{
  "n_layer": 16,
  "d_model": 384,
  "n_head": 6,
  "n_kv_head": 6,
  "head_dim": 64,
  "d_mlp": 1920,
  "vocab_size": 9418,
  "activation": "tanh_gelu",
  "norm": "layernorm",
  "norm_place": "pre",
  "norm_eps": 1e-05,
  "positions": "rope",
  "rope_base": 10000.0,
  "rope_fraction": 0.5,
  "qk_norm": false,
  "attn_scale": 0.125,
  "bias": "none",
  "tie_embeddings": false,
  "parallel_block": false,
  "init": "trunc",
  "init_std_qkv": 0.0337,
  "init_std_o": 0.00596,
  "init_std_up": 0.0337,
  "init_std_down": 0.00267,
  "optimizer": "adam_variant",
  "lr": 0.000867,
  "beta1": 0.9,
  "beta2": 0.98,
  "weight_decay": 0.45,
  "lr_head": 0.00423,
  "warmup_steps": 532,
  "schedule": "wsd",
  "decay_fraction": 0.452,
  "decay_shape": "linear",
  "final_lr_fraction": 0.0,
  "batch_tokens": 65536,
  "seq_len": 512,
  "doc_mask": true,
  "train_tokens": 357600000,
  "steps": 5457,
  "dataset": "wikipedia_en"
}
MLP neurons of a small language model. Each row is named by its layer, matrix (up: input weights) and neuron, and shows model dimensions 32-127. Each number is 128 + 24 x the weight over its row's rms, rounded and kept within 0 to 255. Numbers have three digits each.
After each neuron's rows, "fires in" lists the words (lower case) most often at its 100 highest values on Wikipedia text that the model never trained on.

L2.up1247:107094161138103143095119153133100154093080124105111130145101115145132163140127102124121149161155119113118112101094179157133151121150122104115126134156084099123145125175119158158115103146080157131129115117128146115144143135137118111071118170142132139149131187131093132145107140124144137091
fires in: "mother", "institute", "properties", "governor", "protein"

L9.up672:116159138178172130154130104147116167112101068104118122111121171150095134134124108114140153090106095111143131104121120138120143118129133151125103100130112138102114113133137132111073142106167166111155119135167134125116106127114114088099165137097160150158150142143127129118141197132149127154
fires in: "season", "time", "contract", "year", "form"

L2.up1646:131110139112142096139141163127123105111130142122174110119109134130145116160116128145128145159162129116123137064133135149083155079121119142171144153149136131088167143126110122126125144131075122140129165111124082066106131100145114101106148115133154130111177109161052135088147116112142106117
fires in: "texas", "return", "age", "approach", "just", "fish"

L2.up1702:099140120130114119118170119177135102144128136162153103144107152118139068104150105108136107169166127107113147083112099117086104118160138130115139093108131145100123126097120071138125132134098125110120191122100134132105126105154144132141152134120128173166132119118093136118179134159132115120
fires in: "became", "designed", "become", "speed", "chen"

L2.up100:136120094170113115142122132118146120092170132093128148152140134120133131095119142112117133157136129122144114106103146137138109115104150126123132065142106123115151131172140110188112153087143127121117105103154132162151099141140119133161164139117146172121179113145164146143176116130134122129
fires in: "when", "involved", "same", "shown", "yang"

L2.up187:098081125110157091131121104105127118138103112115149120101138113149122130103109124110125159112175134131112113091112128172113155076112130120144101076111102151117119119145143132189147081157151142130139116144132170148151170158165142139111160161165121146117134155149115177092136111100125172096
fires in: "developed", "jr", "suzuki", "rio", "foundation", "development"

L2.up1484:126082159152155139106099126066137121124158141111124136161118127114158139110109138124163149138157130143133105098131119102077177146136120135084132124098143130073162106115119129153128155159159162135111147089192148131131120103114085153100137119098141146121128122147096118092123110134093144140
fires in: "addition", "father", "center", "rus", "pts", "went"

L2.up1769:101191093107143122104134105159135108155104113107162158152132133123157168118128094103137125130065098085100102104142143128114143111118124212129147128099137127130167163156138135148091155109124135137151146133187125099189173140150151150110126157162144103135074113139155165106132155140117109170
fires in: "state", "title", "record", "history", "required", "television"

L2.up1808:124138071123120104084153098095169135135109147108145144132091135117126118126159118144134146110119100121129062115144147112135112147151120149158120130079110151155123132149151166168134153172132104130170156195171089116114142119143138097135108098124106133096168120129127148128106151131144117169
fires in: "january", "independent", "indoor", "ministry", "mcallister", "conservative"

L2.up1006:113160142113168077099129077098173116139115089086143144141138138118117168130116076105119135103153152110133111112131079157152102121124101096103153139152129110162124125080116129097144129178160142130145152104141153122115115122095150160110131148062117119121135141130149126156132146161133094145
fires in: "members", "lee", "english", "formed", "tyler"

L2.up176:098128146119125074123126120164161130122129153120167150130121115126143133181144132156126118136126140142136075130114100097147112081160141097127143112144113121083111185117119103094128133152102154120116166165175108121128138106082127110100147097129104111168122083129094129116172112126105177119
fires in: "ms", "seen", "along", "approach", "helped", "population"

L2.up1884:073132166095151118129129168191124101120103139082169120135110107146162148133129094098097169141143128150121124047158141119138124132114148126121091115113091084142127143154174084106111129133120103135105135078165105109117102100125132146054139120110146143145140124145113182129135116157144142122
fires in: "figulus", "council", "order", "done", "express", "advanced"

L2.up1352:157148105118160128124138151092107103125158131151109141119127112119108168135116095090126170150148075141122122096133151139093142149103152159112103154139085130084133102153100157150130103121180154118119104099144103126125149139142123118129131112102133087089196105113132142110152127156144124163
fires in: "states", "times", "rest", "restoration", "possible", "died"

L2.up1406:077109137162089155139110129106099084113148128130175096117136118144089122131133110141137142115125124132122126115099112160129118169135083110103149116115096178157137113112142157114161121144150103138139110127098157160113169130077114119154114152168141155103126128146160122094119127093101113114
fires in: "intelligence", "returned", "software", "documents", "representatives", "media"

L2.up1053:105141122089140156134136103137127167081129120111074144131129123149128170125127097102111163168124115084137122113152118139149139125127126165105109122125110138129108125152110147186115146117118127118103136143120186133130127139139128140119123127139133131174176135173125143155110146184130110115
fires in: "like", "those", "member", "starring", "participated", "outside"

L2.up1739:092120099099158144115113111149138128116125136114094161124133116137119113145136066023129134111135097120093085095138136134101175130126155182142167152113100141107173125128127129112145125106152130122117131125133128137131145123139140113150131141136128117139138157143173153157155125134115167118
fires in: "games", "construction", "canada", "squadrons", "operations", "assurance"